Part of a small language model's weights: 12 layers, 4 heads of 64.
MLP neurons of a small language model. Each row is named by its layer, matrix (down: output weights) and neuron, and shows model dimensions 16-143. Each number is 128 + 32 x the weight over its row's rms, rounded and kept within 0 to 255. Numbers have three digits each.
A block is one neuron, or neurons of one layer that tend to fire together. After each block is what it responds to, as a language model described it from the Wikipedia text at the highest values.

L2.down20:079127148104135153154120193122135137130131060137145098138147106163110164118090110113136126204111183092080126112053130140142090145085102123113126134121159111149191151171065059117109145089051128156166074131129111160154151132103120115134126140168137085146158125152124128122117120169149142136124147140107144136135138141118150112108119132114154141150152147121146144150116093135105095115208
L2.down74:095155121128121187073107130169086097081134159166124172156118170055133143162126157080133151112145092076185090119130114124090114167130136161149101139128142130143110108097160153160112119162110194139113185153097046110089068098135139146104134108086105111089129110116096199123142128175119163122115098092091157106130156118126182077131138202156121138133107152144120142145188138123066131135136
L2.down78:172096120110103069142189177092111192155159113102165069146159057132063193162141171126121126167052101111145165149123085141111135079134065123131156137177127194168125141115183070102164162132117129115132141119103096103134114123108081115181112114057099063195145124171216142134186096192103091105114147112124137116154086159113121102153179081173130109160122153122160107141201135154118159142127
L2.down162:120061102198155130142103190106132119110218110164106077131124125145098177114142098160077095159135129142092138138129135124120143116144136027192121121202155076147108081106076159150176145126169105129138140170166102085122073096148115070133167149126076107140110150184127159117113066080170109132110141128092165189080084131118141120145175119106110134090150151144139127098127100125106084171122
L2.down188:065140114197137118137144143114123152168105095070139063143137091049151143132097186148101145149135109117161179108154113119094126053154127067172132156136126128121174112108137110107092123104183139121174122089142138126091105082123110059112094159059143153131127092134081116125152141119187081113133161131144166149212168127108116154119145133140143058092126158168102119138160114143137094175100
L2.down205:124149145114123134148139113038186124215170092162162147131145142136124129153143108121138086125125168155114142137065082073085117098100180065135126161142145153131078204085120089149131147113111179162148198139095118148117084115104126116135125123116128175128123150189153092110124100120090144124139117149123149191119148153166143131071134134174097142116155193115188144086127083103068122061108
L2.down216:109183107103145157100172096117105114105077125135166161083134133124143177145117170066160133083145144151080126072120080135082133146121135124102134106091082103198100130078147128070115130066109145149108169184081220152153111108115176154147143106085036096090185140148131092091165144117112146149163167110167142142180158125144099157114129127162100105109181156151198131089128144077132149153135
L2.down348:089145135135114113126178137089153167155104163181105131111115128140151157099099119172100101138133164125108142124128104068106133083034082110142150118170139161165165124145091142170164141133133077127130088191108087082070146108162093133058157137200122133177138105133127118102176185139203129151114160118109086113161145073167119169154181111135151164088113142101125130135115106133129099060085
L2.down397:146155140111077107168103082131141128096211121137101217101178123076109149121189057115095155134118152088127155170136137156108112112055144082085132146182131052060061126158099147131121128112180158165142120160123132114017132135119120181128111133145134127098095138164116091101111113179155125148189045141195090149116138123129150087083094122108154088146133150138142133128191147113090101123090
L2.down414:159138147093132070180158116066104128153098229147118140089160151158079119123153105162111111180163195139075103111118085159045127079144162063109115139143149124146144130143135111131056156124105138129121133136118108145092078167131142107151133101182132121142162187149116102125152114126125093107149155156121092139145132133095116054164123067094164180140185159131168134095097095118124127100166
L2.down481:125150121109090177160121148161093091172141128124130090207163062076130081090127118109091129099114104131153129154095177120059111146147164182188120147138128104113129116134202136145144132108178084126094160155125121082170105081112131143132164186091164145105145111164073188091197150130088172096087104136034169132136135067112214128119166174148099143175103123128194101092102104154132123136128
L2.down544:146191147070033122174113151113089117168145170101107119188130085108046129152124122135087110113116095173145111150089148132058162133184109112120127146178121121140080175113142106162123144124134093150106154127125128129133146140127112178167126177101106072095089139201129117140138121154148171080120122177043105124142048126131197109116142148159147137177143155132077142103115085143176122072190
L2.down569:144111122132120159164186083197066059120158108144084038152126128116167105174210051136152091169147113139141157131106157126087097122139117082143139109129170175189154117097063140095077161093106111130105154148118102099178158154146137195153107059131107137152063173175138124173112120108164079080162151134118129155146117108070143138127111146088121097113148131081144139116117159146018146111111
L2.down686:078084142116135159130099123127118102144132176109121096200090121096154161165159115098091189105143103109137088140126142118055145094138162150090146114137134159097059108115161152135151124090159169142163099058090095144147156109144115152149154159076135150099110152096185132108116137106110139123154138110141145120131066140114089121121108118123149127101128104051122084065150161128145126105111
L2.down720:191163125142130143126185117096162114113154159146098140143191170106177101140149135151156156134116164110114099154106126113098183144088143086138128172135124100064099141121047124111117138137046103139138129086118102140128151133145156128107068092109112133141081146131167098114176149122168084125121155158147149154158108077153197145095143129149085111102127105084082134137104163183156139098111
L2.down824:101153081141134145146135053149072160122114118140188159107156130095135095168119160102120105072138080115096141144156123097158152140116086148156139118139174145149128095150146085108143133094135164109118179141069120136176114127175152112098116168129114058120099054100142142134116122150142120148093140165121114158174181110157120126152114127103166114127152160139107119163106057134134116113122
Description: Proper-name final subwords. Word-piece endings that complete multi-token proper names of people and places, such as Thorn-ton, Harley-David-son, Kazak-h-stan, Con-ley.

L2.down86:167114115136144144102071090142122145079181080156138124118128151130074146124100095134153091124145161145140141112084112132133127183063106140157147135104093161128130120170117087095092117140058105133107137078169129152119074102147124069162165116119107136152121178132130099089192125115118150152102106090123113128094077120094101176127137141129169159182154047147148146136137092159169147184124
L2.down90:138185123151171164067152112202133115148127123112139106133155115114141029142128150100084156131088164130147130122100123157137190158087213142114124105153137149119152050148200120103148124118106150157131166093142128090103128063106116123136100132052140147178134134142142093115100140190087197122117157104108135110127146123089162141093092157128180159146196118154142084143145133156124081095104
L2.down93:170091092134097076165192184125137203118115101119117161131135150090110101144128144097146086130128183109165135163126070070148174121100115138121149131140109105085155115160073109119150118136159079174107141088146102115141143116167078105130105128126145115099113082132155134144093119113122094163084135093099180136096117123119102103104108111183200149166090134105152138165101111131077159139168
L2.down99:121131151114125119105127155143088118136191065116136084163112154087179160096153079152114153113151107135080170136135084184124137093131151149142118121124110177142049091103193164068140108147151084131128090189158086191139145095133069172072109113099173103082170121072128163102098117124177114113147130066109113148102089134142100156071164090122143137153098111074118113109162129102179072165123
L2.down326:152087098167160117158120153157074090149140187170058150058132131179115168140141156118153117148113132185170143100121110082117140117143097116122120111089160111089189103116173098147088135134157173101142120136138166103125140170143096165181131135103178133181101193103182132186163145160151087107189116114098097161142097186127151142116128134107125123061105148127140089116146174120167100142164
L2.down360:205133141124085155167071141063120090081110191110153179121113165096113097102116116128135173159111134130052152139145206093146148143097168156167117152114104147102156142081124116147126120100155062128115105171109138143143053111175096165137125128155188116120100134131099108119060098132156136133078144110131128131110127134147145144132145183140152138114122091152113186133123123157081131108129
L2.down379:170169094148091184107116124078124140107160122161204147134133145080148092175111114073133138118116114110120138160146215153142202124138130124109128105147073152150094146077125079103166105141182176088107134115139190198127079140126104063109092139106204124093139122095128116084079144143152100141138125118144114108139140095105105102117124166084175131156101129191084174158147108104119153163118
L2.down447:126096141160149117163150145125200116160127133067083082081133169150086157165159114112164137122100153139180195151154131181125109117083133141143118095141163114134143152161110139142160115060156110096162128109143077111133130140177106106137131188054083090102140107123155095161156096169139246071116146102124143165136091105115131090165134179170144130125129101079139078184071126110122105136099
L2.down511:124162174151135159080108164142096127130123148169185127209116141152113179136154103105119103140116077121140092115164070158108161138074117098130143099176146153141114144104173140065122123144120116078208183145087098122124111169111091110096139106107053152154169096128154133100097138123150133109180063113113181097106123114120079095148135121147100156107126091132140089155180094090040122142123
L2.down521:137171089213131119072133182082110130115168133116151090124174101117131142158136157181146207118136140236164096118135119114096127091126095135163125094162127130124094125059063055158089122146148071114145156114136107120164036137072136121074137092159127141156116146088092164082104101117116145095116176175127125102105108123134163140154117109121214162129216100233102114151119198145111097140097
L2.down622:098077143147154100144150107133051152162112136171073098135139168156123079112084103126087089163177099166149138120087141151190197151086154168116138164089102143104139119115115142121103123137181141165125090142153092091120116057131101148153135085160084146197156097125142149124181119118139096098127144111112118150144127133149113137113092188091142159168137118151040089127100143136166128122177
L2.down642:112173100072092129090143101145171197124079053159157124119130067101124087146155167099107179167137115117112142113127167093150117126144065141118148120153129153160098126113177090161109128166156120145095166088080105143197112067138159160137116113146164138066162142078186120114149131077143145148121115085134136136112146102130062145151129117097155186154123128132037118164118073129129103147176
L2.down759:192117145151136057143080127166168099112104153139105089150144130110164182110123144090142108157151134144095093091107103112110125118136141171140135191150096055115136139117105156198128111132119074115083108074179138185105127147182135081145104151109125182135138122132071115064174179157193160117102175141055112135097090106123154129078102131105128022156133147056063083138101104111142081148146
L2.down818:146184122131099177135115119137066159146115157159142137107137161130177130096143101110159121072116182091111163178131140080177155110108103161173131151113153169113111117115122153120134135132130108145178137130172093151144106163128061095108116170126183127073117194134198139137157091148158142149135153116116115143079168164120159134093075136123173116095076156157226094107129107076168154088083
L2.down834:179111100172092151133142096103120129131098207092160147066125123122142097138142129067171124095103137137148118098158159126165097219093111141126101115147129140116148103112093095129105131116079092094042112130128148159183151161130134134178141114142140136159135078098100146212119081134124102137133150109074116104116152159147144125149125158131206171159096168116133116175154107083076106151123
L2.down856:120141145138164132142147099160118112111144126111095110158146161128107071152160081178079144111114200144146112148154081222097112157168085089125146067128127098098226212142125137140165134103099115123092121062154078103190110143106128106143133159125148109132108124159143126160143142146086171067113138143194106117053086093075155124123090133110255160149164092139119162135146098193117145115172
Description: Relational preposition after noun. Prepositions (mostly of, also in, for, by, around) and colons linking a head noun to its complement, e.g. region of, southwest of, District:.

L8.down27:105100121097174114146121122107057173091104184130086132162140073099111096106125173133158142137167160141118134186139117139135164135104127104162123127099088114071128149122144137134171069111149151058134173133153110206114112106163139104157156138155151159139144095088147131155154090121154104066157110121143167152137109202120106168107173134168123120098083173146198122108113102180133127133176
L8.down217:194081133111080192211122129091131160103109128099137144147171143104117135057147090111081152099111087103131157170118079098168111143136135107143145069165083138111094100143113106079106138141175155104107092209119091127184099132131165083120116108134072121180141153157103130158159120120113149105116123147121188032102099075064113142144134099085110130099116152170116127106165159159172049142155
L8.down293:151103153114164158099123149107167138174157130087090101149133129163111160089062051067128152117153075162098109139164114185152162141196080195149068160110137173095130087111126210124109139108136148060069086119136186152168099139251093163101094169127173145172100117074167155176127128096114105136138134143144127120154101160152120136043070181154124154142112111161104102106111066137145119089150
L8.down560:112124134107128173193121175150066108143066164112127165091076153152102093142165179150137119158096131056128084150163092164157155119087058116166097088142046079168166153098080131142059068119131180147101076121168151132144139095154173101144182161139119106193147171100136104163228071141186145111135164124172169074095086157146143139184111146147117133158142113112120079123143105208178068119131
Description: Table numbers before decimals. Mostly integer parts of numbers in wiki tables and stats, often just before a decimal point (29.04, 34.3) or list numbering "8."; also scattered mid-word fragments like im(age), al(so).

L8.down132:171125127140111114151136138093150083167157114107159134170114156145085145151137146124118123106150146085150102136122085142062145154132057128105119145083166123103145131057138201148110132087154109148152156175146125114091191135126119143157170076099157108156140126149182176122149106159138095131141077142090141112068072112132167170117143061112190151107106190123117083207123066029154107107126
L8.down614:090170100154146059116130126131158125168206106081125133126102119113141170077136186133183104120083099120161137064093097201189120154128103103137188161064137120163058094120116188132145206151106148081159145150118170160177188146124153101082138137142074128168127127163092105111123102108101150108138134133119103156148116140149122075101115118128115057142190180147080074134165095111175147121179
L8.down694:091105162161167080116163141088131087112207105139131172160105141080159169179141148201145094053067128158144175158141096133169068126109160096105151136144102138096061132126158095083134106167137141186162125165148186129156112088074140177101130103140095157084050142157154063112116175083143148142167107104133122146162085082183179083137094196141145151155099105124090167104130131122099118133169
L8.down834:143184069116110092077116077092119117119110093105147165165142135105137142186148175133165115088144168156098149077179076151159180168074110108122113127091156191153094160062120192119102098079114135095088111110076188179065190180132164132179077124133061145166174131144152157143115117114091160128131170119136156170142154100127156124127104124152150184096137156174107195150153129075120129172185
Description: Passive auxiliary after subject. Forms of "be" (was, were, is) right after a named subject, usually starting a passive event: Houston was arrested, Arbach was ordained.

L2.down2:164159107118082129103118139122121135103132147142118118150179093091086138147130070084107100138187097139103150126139097143160126197118165097169148175148126110070128112175120083154206109092155116145080134114106105123144118143117118186134131152144159107100177105142108153181133115131213111115139110101145165121065113148117098109135115200152136106163119088126075067116187149081131183103116
L2.down10:109114172186077105117161104142146081120130139051101133155130066112137198159150127055124132121159125170106073127129132129117136172105089163177134087136080226119162096119123124103108097108148080147095132121105119075093136190099116081124101160080138142087164185160095158181115116113102089119096138151108138154149094162142117099099150117117104171094127116148161075125114097109074135161073
L2.down52:182145133133115154149102153145160131119137089130119105161107095146092176122115136097164128090124148101087147166142130194148160101118136072044181073117117080150154124135136055112168133122176149112104181126092191077053142110021101113118118150113181098123142162161126151028179105116150145137149052105103120128156120112117089108149125128061202203088078123126102150138130142157109128132181
L2.down118:114172148116068100149093140127072087114096109131154152143151136077107127100107155171174125133105101116092151195153114132060143125144130197127132144141120140075164165135167148144106121095113088071119144156107105114137140139105133167160165179132205099118121152149095122072127134139129120171116107138124081124151138154137142158122121131039177176086126134123088090161145058080095093127148
L2.down185:140137106112157097138156110178170119080160155099133118136135142112118106085135158128070178132155107112105129072135167114141083161171133118161152137074125045127130164174150014126168104103123175162075097148121112167115140108115123206121140141122108120071092111160158096143150115169143157135110124124117118094123170115127146182101104134119107138074119000124121103092163199147119128104118
L2.down194:191171113164066132173142041115085160126084083138118108035127096115137152097153140093163135130081089140101163052076141119166089078067151113066125146191156138128126137077125132151081119125125121073088223100119191103122119040156152113175155115167135117179122136142146176102148117135102135142179134121133088073170079079114093088119133130077086081127116236069123109104116151140165104162080
L2.down219:121093126126174123162078171123188123063092102091162098182142133129103146106117073088158099114098138154141146137157053119094121132084164072079156125142122090154197130119187134198098132168168069106099171078127098144155113083088117120142157118085132156136149183133117104133105105110129131144113143164147102143084139104099158144158131163162169220075113085123106118114161196116153134137188
L2.down226:101168141081115127137140036109141150083163144159155114147163083107125200031135125109157110188118111112154170133140088117135180123169112142115120135151147117113186134084137103071111120084101162127167124148158158110046138164157169168108097085123114110112082162086079081065150101130169093135150126173146125093210082148156079169138102118127114219130154166123167103095088217090126107115133
L2.down327:164134136167144077116137088114121139198105161134124110112158086156110148099104111105103160115133136121111113149107102171179193090145178178144115151166085149171094088195125088193176092171132138173156115110124152097127122149131126137107125140168116133143100155138108116123121098140060197123094073125102108132023179145122097106182140128108153117146111127136107095145104190184122140112058
L2.down358:127139119090140184135188155144091153111092147147120154124163122136105157091103044119123106133127100134142189173167139096089162127126134064090137120103154105127098110108118165137143140163184103150092124068093113092129151143136107150151142093120105112181232127189167083152150073110110126126113167128109129130133139082069133094139122129188151153153201111094106088120109110136059125197134
L2.down520:106123123114193146135136104125133142073068149074130140115084091124106124113095093114099059113141127137163154125112041141141145176147121096172255133100117116127202166121133168183125096156184125138147126100115204158112150070058132089152095126090140054086085175151129157165144039092101075083137128155184143134107138142120122121110107132114143162136091080146140135181146148155140124171144
L2.down733:100106139162132066121108114136101138142111163183075171090095094102125183141110163134068133125125132113204099172133134099115107142202114160131075148133115191104138116131085129145097088160127153162107136172145068184177112151118147163107092101159086081104161051146128148101111091167101155094184188084105164121146133138156151104171143099165130151122146147125099173167176115144139073103086
L2.down742:125142149059133129097159140091151108188143079182120147167120112091066154115099094158220213108065151113153136127116161112087068106155125122087092125097126215102078189105123096165074120152088143140160142150158131084153110151104104133091198163166144105151201150110150119146170116140094092180144127070060116142146098117104106171138127080159170143073124090152099078177143117107121105077147
L2.down747:151120132140158118166159091132131122131156100161149127097124107105059143125115142129164098144109177191119076114133126167129111135101086154180097170111112156093110108087145215199079095169123101132082079200136103134131095149114107065094121103110151167118196122121089119130178136131130088102148138181157072080144094143136133069113187108226189076129149222086138132157138129117143089107139
L2.down808:161105144067097093122096049126085087127079099148164167172119051153138179178157120112185049152072168144096115163201130191160086159122138160096124109134138141090125111179179124183167135117125104092100106124119132085111157166099126136116180181091149108130129140139077114042176144109125159138113128200131121087106118130081139145144123119157201165075147181140130129157119121077141051122141
L2.down837:115093085139145195162072155146197105093120089139102113134134110110090149175121064115133089100140154136150129116208129179126138167097128104082143112161167109144129127179147092104105116121112141117053161134059115117105142162059114120135189127128135221153179161102156112061135115115151133126140080170095138106143096141108158122103115183112206178111145156131135122126121195209156148167171
Description: End of name phrase. Token right after a complete multi-word name or noun phrase: table cell separators, then verbs or line breaks (Toruń |, railfans had, minnow =).

L8.down472:155195095100143195108076099157142178121136149115158122136132099132085128135115125124107128158115108148140075068123172092132156087087167119119117125177154090126092129106147132215127101166134079236122109115155104122162082150135065108125116103176149097169128136138097110154193139132127188102116086171166164148120127092118102089099130131144180056150095145107112133103116073116061158131105
L8.down613:149197174075113164155132091089180090123135125090109121104114086113152084118141148160128016121129144081051125124127164140109137169104086156150133170169145130153135096114124148144142137107088122162102127087146185076132132092094080142186112133108129108087115143163097088154131163137105114146153171124111156123191135115168157138088100160139140186217117138083106136138098156159118088130111
L8.down732:140187135153140149160097137073166147086127154106117103117104094101078131110072083099091147124132150099142156090113142121119121097091097103129123128126092144128148072118141207142110072161141128120185127095129180084115150094198126179173137133120112148139176126130092064081142168153112137114167225178106144111147151153122053053047045092123144146116117141109154091211138166177083133097150
L8.down795:178155148110197116115133101116094134117112147135137119120148130166147131156081131172142178064204125116067162206100113134127071166115100140105133162145069118134122146113183230112104142134047087160169195141167106134181169160211142133158146147092130121137104194096131103098160103145121111120122160152189131105117179080122087140141137149122116106137211064085129093080155129179159051114125
Description: Date-introducing prepositions. Prepositions like in, on, as of that open a time phrase (a year or date), usually after a past-tense verb: was completed in 2017, On 23 April, As of 2019.

L2.down150:129121118136146140104077133096107107151145154114099128110153118106147111136156155143126071109132094158110100104128190151110102131183132115146096073132142101144065090199160008112206123176116119132114083107099118157183127121114090092197113190105184117077117200098111122198152103132091094108090149193198170152131201179087163128059105156148120098162181105107142102092162102134121148080143
L2.down159:127119145084177091168132078060139171133109124108128096169171088118154135174116136151184226107095132189135105081154114099125124057151089124151113072134195119134140140122153178138142119050147077169147144152087151149103086139183101092110157160060131165074121108111114105207047132158153090078127141146155173135138154116201097167107164083090149120069143130158101129144121165171108101086170
L2.down170:095071115157145100098122109108154155143117142142118145109144141132112119099139142125144156128122153113125079109126082147184107119126089095113130073116167123136144154255134149132108166060218106170107121174144101146131131052168071064107114144142070131112184121125121099117159191144135107111098102134096094153121124195130139191121065088121130122126110136137180145125128190184097111146105
L2.down203:120155086075096155112080092107140087141068074131133072153109125153148165160093148136161133129105152142114145125093130162081063132135086190112109117119070167128043164094199131087129139121119114154164155140153181122161171142144117073130173141177164115125177144131135120152157100136165090116168139138090115060152097120098145189117069101103147170164177135074169138108089100169146194134122
L2.down238:159127137199125104128110186141155149153184155141089144131146155178095118174214072141132166108135132091130106092135062116138104161186105107156145153148203099117145150086137110101106131118154161105111148134139196113135143141135120150142110157118104089147136104146162097129123097099089053154184140133127128136085114131149169132091175094138143139206152146105148100136068102155167090132112
L2.down246:168087154090078203104080129108113140085110158116113120124162111080119140103145120132123085108154187121116149153127165130138155136203145154166179154140152105152134110117163255145101114151073211159070118160055139150142144092144076088111107157112096089140127112117109101146107115132079145110134128118145107161133173114109148127081106142120078109134132041094126097107125120215156111131092
L2.down255:104083129123136144140087167188136119143116190112169129088153185136120153115122159145130125096131188115129110161127112111146087103124159079114163122086099123071166147183134147168132130134177161149171112155086094076145128094078132124136111089060191096149105133194199131104111122113145137130124111130136158151166118133144124051172133149138138146113098086147106125186141071184173185089055
L2.down290:111078142180093063142107207111123145135224109131127130139122156116137164155167150143186159185129106155116098147115134117128098110112083130087091101115180112071150102137128155088094155130137109103160049118084081128112073122169125151124101158143115135097157102098127136132138141092102118153128160104099134182112179143144057137077090107106077153133146195143111085150118152153058089162078
L2.down323:175090145130076107137072152122158123140082131123139145126147162133160154106174087090079109107049101112164166161105115192169155122099202116165141060203092124125128100139142195122150126100102106136154101128126107130144155109191099134148088109131090090147065098160140178161148086110119142107108118130134077115117143121089114168116071118136084151111160082145135122119176099106103087062101
L2.down370:114140115185119035158160131150141120203151093077187191104108161113129154141125142147151181096160145156110138098179125114079088132163118175140140132152131156060136118186154166077134131082198132128104195143166108119098120132119098091172160141110080095132104125170141143076110055138138071120107123094167168120120123127091171182106125117111184119165064042145166133144124128140109109120151
L2.down416:092140007141111145106127133147138110172148154107090159123105131125138096102132108134120175175148079101161096122112111104131080091153152104146217188149133097068142141184150100110185107094157111164137124158130112088099129122101114141134124143163129103103078134153129050138144122090120168093116099213159083090124170121090133130143108138131230160149095003165109150129128137173119126070158
L2.down607:176101046102172154142095130145193133155090103090060101133108160135115129153119101163163175099159121174091093129155099144164078117139106122097143104161132157122167124160142051089148132121129096105102135147125139137130107112032152160110090121107155138133124109170096145115087080150184131165149080145188111118140101152126122162115112154178170177130115114076117112130187208134126121100122
L2.down636:119132142116182159121123121132156150148073080126099138077107090162151086100103095167129101136085115154142140143091141126186104079137102145104149131157156123078151107170195066155137121151171079206128167093127124092161034135016106160099126099088120118122152155114180139132188131164142148105120121112152082099145152120144178133129140157138216206119059079126113106126114202215091125080119
L2.down640:132133092121100084091103107099118112166031173099087059115085121095139174156117134110173144082129104130067119129116145078087156082121131120176125146117158159119191115158112114163132146198132120138088169114155143125172083141150156200099156090155148119120066135123077086142158143138142179149111141073108095137127126114101121127172140163110191121220174133083149162101118065122123133140116
L2.down753:079213123102108035132114099090060125140060122104100128072107124158177150082152124095176132124133089092131113203131121063128110125109127132126080097128084157129117120144152165142139137148167091141151145099120161122107137114157160196104101121062097131101101135175122086164150143116118096140145165172112123130171102144164155147092073108112180169133105095091150194065157120141122068132142
L2.down761:168105072117116197155133140182084158099141107080135119120088169095112098123160120117106160143191136154119105091128156137130120083094116099167188155139114128110141172163153041151199121133085108121134090176124074160159105064018135117133134162116141163127160134089159142166101123175191170182132117118135109186100084099079116120130117131097255161137193125149147144144178091189125103147147
Description: Wiki table cell markup. Pipe separators opening new table rows and numeric cell values such as years, scores and stats in Wikipedia tables (| 1955–56, | 19 72, 22–19), plus occasional section-heading == and date numbers.

L8.down310:106128132145150105157122131093128103145097151111068074116177110158125105081123093088175151113110149095097163133134084123073086157071117199176119089144112074098112140149164094111101113036124095122184142135135095148100078101090134113158113132095117089138125126117160175161096171121124103090137141144148174171168170099196150071088075149145169105139135144110129162084151129127165140121180
L8.down523:134088158158100082147113157113110120095105108131153206152140125095099100130150096129141123131117132097106155121123073143195161110125133131113218091173130115149100164189120145216153143115125069141131116103136086133085084166063114106119165139097102110127141148152121116149105114093127093140121146173101080164153148125095140093166182082151232089156133175180111123111117113064126066111178
L8.down673:117104147169158083170097138041140087132091153152107113212158161133120095190133100144091142074154080123116130114100091130140133140100133121121194118096139051142117159211183026139133117118109078079126156129123128148113156166000113087152202113086139106126176145118116091091149087152128119154133126148119065107182129071137179113139123131109134140168174132107123100095186128093139103122148
L8.down830:123138124175146030163156131125105173110144175163147173069116117120089098103122079108143098110153123094130157115138139135150194151126122087145170086109139082091084108102170144163142163140141187127133140115107147109153105098094144071152122177128081092214098155112123107133184128128041144100163101143153121178192094107091203128097147180104164083136125108133100063120146157138155146089190
Description: Proper-name final fragments. Word-final pieces completing multi-token proper names of people, places or companies, e.g. Ols-en, Gors-ki, Mill-er, Hud-son.

L9.down412:076128104121135174092139141156085099078121147117065130152128147113152160109113068148179125159113088108125159082115154093162122145143138139098161178069119126179152170172097092152092116138099223164164122117123120108104108081054123154145181166074129126081090154105176135114186046141183137144119091119142109131091147158164154099120154123160079121147065091179116102105137162124155100148164
Description: Mid-word foreign-script fragments. Byte or syllable fragments inside non-Latin names in parentheses (Chinese, Japanese, Gujarati, Myanmar), plus odd mid-word pieces like d(une), F(I)SH and LaTeX/table spaces.

L9.down505:081154115175102163111121189113093138133168120130158128136113175151060170172126035126109149127128078129207108136133129184129087175081147129115106117117181121084120101073139178174173094041119178194140118148144106087114075149073084147131149160143148091118117095129105145119105136107146095114119127117143125094101059133196089167147162094138255113146103108111139084123172076090120128107136
Description: Table row end. The closing " |" pipe that ends a row in Markdown-style wiki tables, just before a line break, e.g. after "51.86%", "3:40", or an empty cell.

L9.down355:104193132150203167091126144138154058104141105125107122101147150124114128183125074107108154164139150151137134088158141138136170180074122196110135116094161133193099142138155132126159088129129104111082124194170168145134116139074136117076137106139136145156177137204131100138084150156077097142133058107096120099138087119169202083091119157102206129133106020140101174119160098081071204123178
Description: Linking prepositions to/of/from. Prepositions, chiefly "to", plus "of" and "from", linking a preceding verb, noun or adjective to a following phrase: "convert them to", "removed from".

L9.down702:124160085112141138105102168149060134101145180094118129120151095059134153140116120161179161086111096187090113110101134157123122102116155127064116111134112155105131137148116145178046073140114177089148118124073107121147162128172176143064122119151115102137180115160171128138166090178149081075118156159120091078073153148088151155133102188108159112102088177154152122148113070191107120070144
Description: Delimited table cell values. Numbers or dashes in semicolon- or pipe-separated stat rows (chart positions, career totals, ISBN pieces), plus occasional mid-word fragments like de-c-lined.